MLP neurons of a small language model. Each row is named by its layer, matrix (down: output weights) and neuron, and shows model dimensions 298-393. Each number is 50 + 12 x the weight over its row's rms, rounded and kept within 0 to 99.
A block is one neuron, or neurons of one layer that tend to fire together. After each block is what it responds to, as a language model described it from the Wikipedia text at the highest values.

L5.down32:57 78 50 52 56 73 15 36 41 41 18 37 55 58 50 58 31 30 67 36 53 34 28 52 58 68 28 38 43 50 52 59 58 55 64 52 49 29 29 51 51 39 66 58 55 63 36 40 66 43 34 51 35 57 46 65 52 37 56 47 50 30 63 66 47 38 40 29 51 45 51 60 59 35 52 62 45 55 62 21 60 46 57 40 62 57 47 56 66 72 38 44 66 37 49 48
L5.down456:48 40 43 50 58 62 56 54 51 43 51 46 32 52 43 48 60 30 51 55 42 48 37 50 63 48 44 49 47 66 44 50 34 39 56 48 59 64 45 57 54 54 65 63 44 50 55 66 34 56 71 53 52 51 52 51 67 47 65 44 38 45 62 59 55 60 32 37 39 53 48 45 63 77 57 60 46 68 52 61 31 37 65 30 41 63 35 59 44 55 52 54 52 66 60 59
L5.down549:54 62 56 48 51 55 23 33 50 76 41 57 43 57 33 39 50 38 52 40 60 47 64 40 70 54 22 36 48 48 79 33 13 54 52 65 39 74 46 36 30 88 50 69 45 62 56 66 45 35 54 49 39 37 33 43 55 55 56 55 43 73 61 43 52 50 50 56 52 46 33 68 44 40 56 50 57 49 51 62 34 43 36 33 50 52 69 64 52 46 54 40 23 51 37 72
L5.down599:19 68 65 37 36 34 36 67 72 38 44 46 46 59 33 38 62 23 60 56 63 50 48 44 65 53 34 60 34 52 40 45 50 55 49 58 60 40 55 52 32 38 46 43 56 44 46 52 47 55 61 57 43 58 70 54 27 42 56 78 57 42 57 49 61 51 34 68 46 65 29 55 50 34 32 35 53 54 27 39 51 66 51 54 46 59 54 65 52 45 42 33 51 43 44 81
L5.down1684:48 81 51 46 49 61 62 36 59 42 55 45 39 73 38 76 50 31 44 59 59 48 30 58 54 47 47 41 52 61 31 68 45 48 43 74 46 57 43 45 53 53 46 60 44 57 63 41 59 43 50 55 52 65 53 35 51 42 67 43 57 58 38 45 50 41 34 45 52 45 50 30 38 37 41 47 60 65 32 51 48 46 63 43 63 44 39 22 71 56 67 46 56 46 47 50
L5.down1687:47 39 42 55 35 39 48 49 61 54 52 47 56 57 31 36 54 18 36 48 52 45 42 39 59 65 36 65 50 39 58 44 59 54 39 51 56 38 46 62 45 65 48 28 47 47 49 47 43 69 58 59 42 60 70 50 40 44 53 39 62 55 67 53 47 69 51 42 56 68 47 55 51 31 51 60 39 66 53 46 38 60 53 46 48 40 55 62 41 38 33 49 58 47 49 58
L5.down1722:40 56 35 36 61 50 63 53 65 43 71 73 52 61 53 33 70 35 58 39 38 47 60 44 67 56 40 40 38 49 47 56 42 48 24 61 50 42 57 37 47 70 67 42 42 58 47 34 31 50 58 49 53 40 59 52 51 63 50 66 54 46 58 57 50 43 62 65 52 62 60 45 51 57 38 52 65 46 27 16 64 40 69 49 45 61 29 53 65 41 45 58 52 50 45 63
L5.down1862:70 59 55 63 45 59 50 25 71 53 54 54 40 57 52 57 62 39 45 57 68 40 38 48 62 59 59 69 51 40 47 49 47 53 59 41 46 57 75 43 48 41 45 54 55 52 49 54 67 42 23 52 59 48 72 53 57 42 42 47 57 40 72 47 49 41 26 46 29 47 43 62 50 48 52 54 36 60 48 54 29 26 34 16 49 36 28 67 73 56 53 39 46 48 45 38
Responds to: Location name endings

L2.down412:66 46 33 36 52 30 62 42 29 48 59 53 39 74 31 35 54 59 47 31 48 57 41 45 60 56 56 43 38 58 51 61 37 40 28 27 40 48 61 62 81 51 51 58 55 56 49 30 32 60 50 46 43 45 68 54 50 39 50 54 58 34 65 47 52 57 60 86 55 69 49 46 54 58 43 50 33 46 47 46 67 40 40 55 53 39 38 64 49 31 52 38 45 50 67 44
L2.down2079:49 32 45 36 51 24 84 50 60 42 36 40 53 45 21 21 48 49 45 31 56 52 38 54 44 58 62 69 48 67 48 55 43 31 33 34 48 42 46 68 62 64 56 48 65 61 42 46 14 65 75 57 70 43 47 56 48 53 55 43 53 59 55 43 43 53 45 43 48 59 58 47 41 41 36 30 46 48 60 34 62 55 29 71 45 36 59 55 50 46 35 60 47 65 48 41
Responds to: Place names and nationality adjectives

L3.down401:51 62 51 43 63 51 53 67 37 51 34 53 44 55 58 63 56 52 61 44 67 35 44 08 44 53 71 54 58 42 57 45 34 57 49 34 36 44 47 38 50 55 52 57 66 51 60 35 72 39 52 58 37 53 62 71 43 48 56 52 56 26 62 76 59 56 37 54 53 68 44 64 55 55 53 26 47 36 47 69 53 56 43 16 33 35 50 54 51 44 64 47 38 50 56 63
L3.down977:58 51 35 52 55 61 71 53 32 45 49 37 52 39 73 55 68 53 34 49 68 36 41 43 46 56 50 58 29 36 46 43 38 55 35 53 48 49 33 40 45 40 53 69 67 46 56 44 44 47 37 44 40 60 57 67 49 43 54 46 44 45 50 29 53 50 50 61 46 71 54 69 48 54 39 49 48 66 17 54 42 52 41 37 63 68 48 47 50 32 55 35 43 74 63 44
L3.down1009:71 57 52 41 46 51 44 74 32 41 38 53 53 41 54 38 54 78 51 58 57 60 47 43 47 58 62 56 56 32 51 54 43 55 36 51 41 40 33 48 58 35 57 55 50 68 42 37 57 54 56 66 30 76 63 60 72 47 68 39 65 51 47 42 58 33 69 43 33 36 54 68 50 45 36 27 44 54 54 70 47 50 43 43 53 48 45 42 70 55 58 60 39 52 66 43
L3.down1268:44 56 45 46 58 48 50 46 57 34 66 59 70 36 57 55 54 35 48 45 47 51 60 51 40 38 62 45 52 58 32 66 43 40 38 55 39 59 45 73 37 60 56 41 55 68 52 49 64 36 64 60 69 48 48 61 78 50 48 44 40 83 58 50 66 24 67 44 72 36 46 65 36 45 44 56 54 62 30 58 43 39 77 63 55 25 52 48 56 52 51 51 45 56 67 49
Responds to: Object of "in" phrases

L5.down386:55 35 41 56 40 56 69 39 50 39 68 61 65 33 35 59 60 50 47 55 61 48 49 56 27 47 49 79 40 46 48 61 40 60 36 36 47 54 54 38 43 34 61 63 62 38 50 37 49 49 75 40 52 69 58 37 50 59 49 51 54 36 29 54 47 61 48 45 41 62 42 54 40 76 46 49 24 58 41 59 52 36 51 71 34 58 59 53 37 54 26 40 71 37 43 53
L5.down528:54 31 48 52 55 43 55 37 77 61 64 46 62 45 58 47 38 56 67 52 71 42 51 37 34 67 55 46 51 58 47 60 61 79 49 53 49 49 77 62 45 59 62 58 47 33 39 31 21 69 48 66 50 33 63 43 63 57 43 51 50 46 59 49 53 55 38 51 65 44 41 48 51 60 68 66 37 51 42 61 42 39 47 28 43 46 60 63 50 31 29 42 41 54 67 48
L5.down582:58 54 59 41 35 54 51 63 31 53 39 49 42 50 42 49 55 69 51 38 33 44 52 47 42 60 51 50 39 67 40 54 49 68 50 65 69 48 44 53 42 36 32 37 43 51 67 54 44 28 22 61 38 75 45 48 47 38 68 39 56 72 63 60 38 55 39 50 31 52 46 64 48 49 69 53 48 59 49 81 71 39 54 42 42 65 79 48 46 60 51 53 58 44 37 52
L5.down647:56 38 48 45 29 57 30 34 33 51 24 44 41 46 42 33 57 74 69 59 44 47 54 69 62 43 47 62 51 67 67 58 44 61 49 65 68 57 53 78 47 38 46 52 58 37 62 46 54 50 42 64 43 42 69 34 56 39 71 48 52 60 54 51 74 66 42 51 38 47 59 52 59 28 57 56 29 68 36 65 60 43 33 56 37 41 61 61 54 71 57 38 52 50 43 44
L5.down755:30 33 69 80 22 42 38 44 51 50 63 78 55 51 61 37 52 56 49 53 61 34 43 41 59 45 47 49 47 58 55 71 52 41 57 79 50 42 55 44 48 41 54 56 39 63 40 60 65 49 40 26 57 67 51 51 43 46 31 30 34 55 49 53 69 41 60 74 77 57 49 35 69 57 43 38 32 59 53 45 44 42 55 51 53 66 55 52 41 46 41 27 48 50 74 44
L5.down892:59 58 48 79 59 46 48 61 53 53 49 46 39 52 48 66 37 59 46 58 56 47 44 48 51 57 42 10 62 56 46 54 42 36 51 41 42 66 37 49 53 29 66 36 27 58 46 38 61 43 50 18 50 64 71 71 52 44 54 46 59 42 52 63 67 61 48 52 53 36 18 47 51 40 27 52 54 40 66 34 62 53 39 58 52 44 45 37 57 44 42 64 48 67 55 35
L5.down908:51 34 28 46 37 64 60 61 57 63 35 30 57 41 41 36 53 67 53 71 51 46 49 64 60 62 63 51 51 53 46 48 44 55 49 49 49 65 48 63 63 48 52 65 43 47 45 56 60 81 58 65 43 68 47 48 51 44 72 60 47 56 41 53 57 46 28 52 64 61 49 46 58 58 51 72 34 49 53 46 36 59 35 42 32 31 48 39 24 62 57 33 62 67 44 38
L5.down1972:51 66 39 43 35 69 37 57 45 66 53 51 62 53 37 61 48 39 58 50 40 46 30 55 39 45 41 61 57 45 49 62 61 52 66 57 50 63 53 39 53 46 63 50 46 43 25 43 66 42 62 48 43 70 60 41 54 35 49 59 47 46 43 50 40 48 32 42 49 46 48 36 50 56 42 58 47 36 66 69 68 67 52 42 31 30 31 69 75 48 55 59 58 45 59 47
Responds to: Next token is a name

L3.down241:59 43 25 53 32 47 42 57 65 45 42 45 52 63 47 53 58 54 52 54 39 47 47 56 35 54 55 25 54 51 63 35 33 40 68 62 53 43 52 82 63 55 59 47 61 50 57 42 50 43 37 57 50 49 44 53 58 40 55 45 31 53 42 60 35 54 32 42 35 80 20 49 27 49 44 47 57 36 37 68 52 43 67 50 30 38 40 36 60 54 38 53 65 21 41 43
L3.down371:70 37 52 46 62 50 41 49 46 59 46 51 53 58 50 31 48 43 65 64 55 61 45 61 34 56 56 27 31 65 41 40 36 44 36 40 68 49 46 49 49 26 48 62 54 52 55 49 29 65 72 38 56 40 47 58 53 41 64 55 19 62 57 45 51 31 41 52 45 51 54 60 52 57 25 36 52 40 63 39 29 47 60 38 18 34 49 31 61 68 39 35 54 42 47 54
L3.down775:50 61 62 53 60 62 40 62 69 45 41 46 47 28 54 59 59 36 37 56 49 49 45 37 32 27 50 28 44 50 38 37 64 39 47 44 45 57 58 49 42 41 64 57 70 56 54 29 64 49 48 57 64 65 60 23 66 46 69 71 59 48 49 73 59 38 46 53 64 44 45 41 50 34 52 44 47 52 55 48 40 73 55 45 66 43 41 44 33 47 60 57 30 38 48 36
L3.down1785:56 51 54 50 47 51 55 48 33 70 55 45 34 46 35 54 40 38 49 63 47 39 49 36 55 59 74 32 47 40 30 44 65 46 60 30 54 58 48 56 53 35 30 42 33 44 45 56 41 52 64 45 49 58 70 88 59 61 71 38 50 47 63 67 43 53 57 43 61 57 69 29 36 59 59 65 55 50 43 45 42 55 50 55 45 61 50 68 21 47 31 47 19 43 43 35
Responds to: Work-type nouns after "the"

L2.down281:65 46 17 29 34 79 54 57 30 59 61 52 50 60 55 48 61 38 65 68 51 34 51 54 49 59 39 65 38 38 36 43 61 46 23 38 68 55 44 48 63 79 38 46 58 60 46 41 52 65 40 31 57 60 76 84 46 52 41 54 41 58 64 46 48 44 57 46 44 51 49 30 66 46 60 43 57 50 60 58 59 41 31 51 37 36 46 42 70 71 73 65 59 70 38 58
L2.down1615:52 75 68 27 52 69 48 45 35 79 39 53 49 50 72 80 52 51 60 46 45 75 51 59 46 57 45 74 55 42 60 37 44 60 38 59 66 73 50 37 48 50 52 38 67 58 50 51 48 41 41 44 48 53 59 53 52 55 51 44 52 44 35 37 46 60 34 66 47 42 47 58 56 35 41 49 46 46 50 71 45 30 33 42 71 52 22 64 50 59 49 56 47 45 33 49
Responds to: Person first-name endings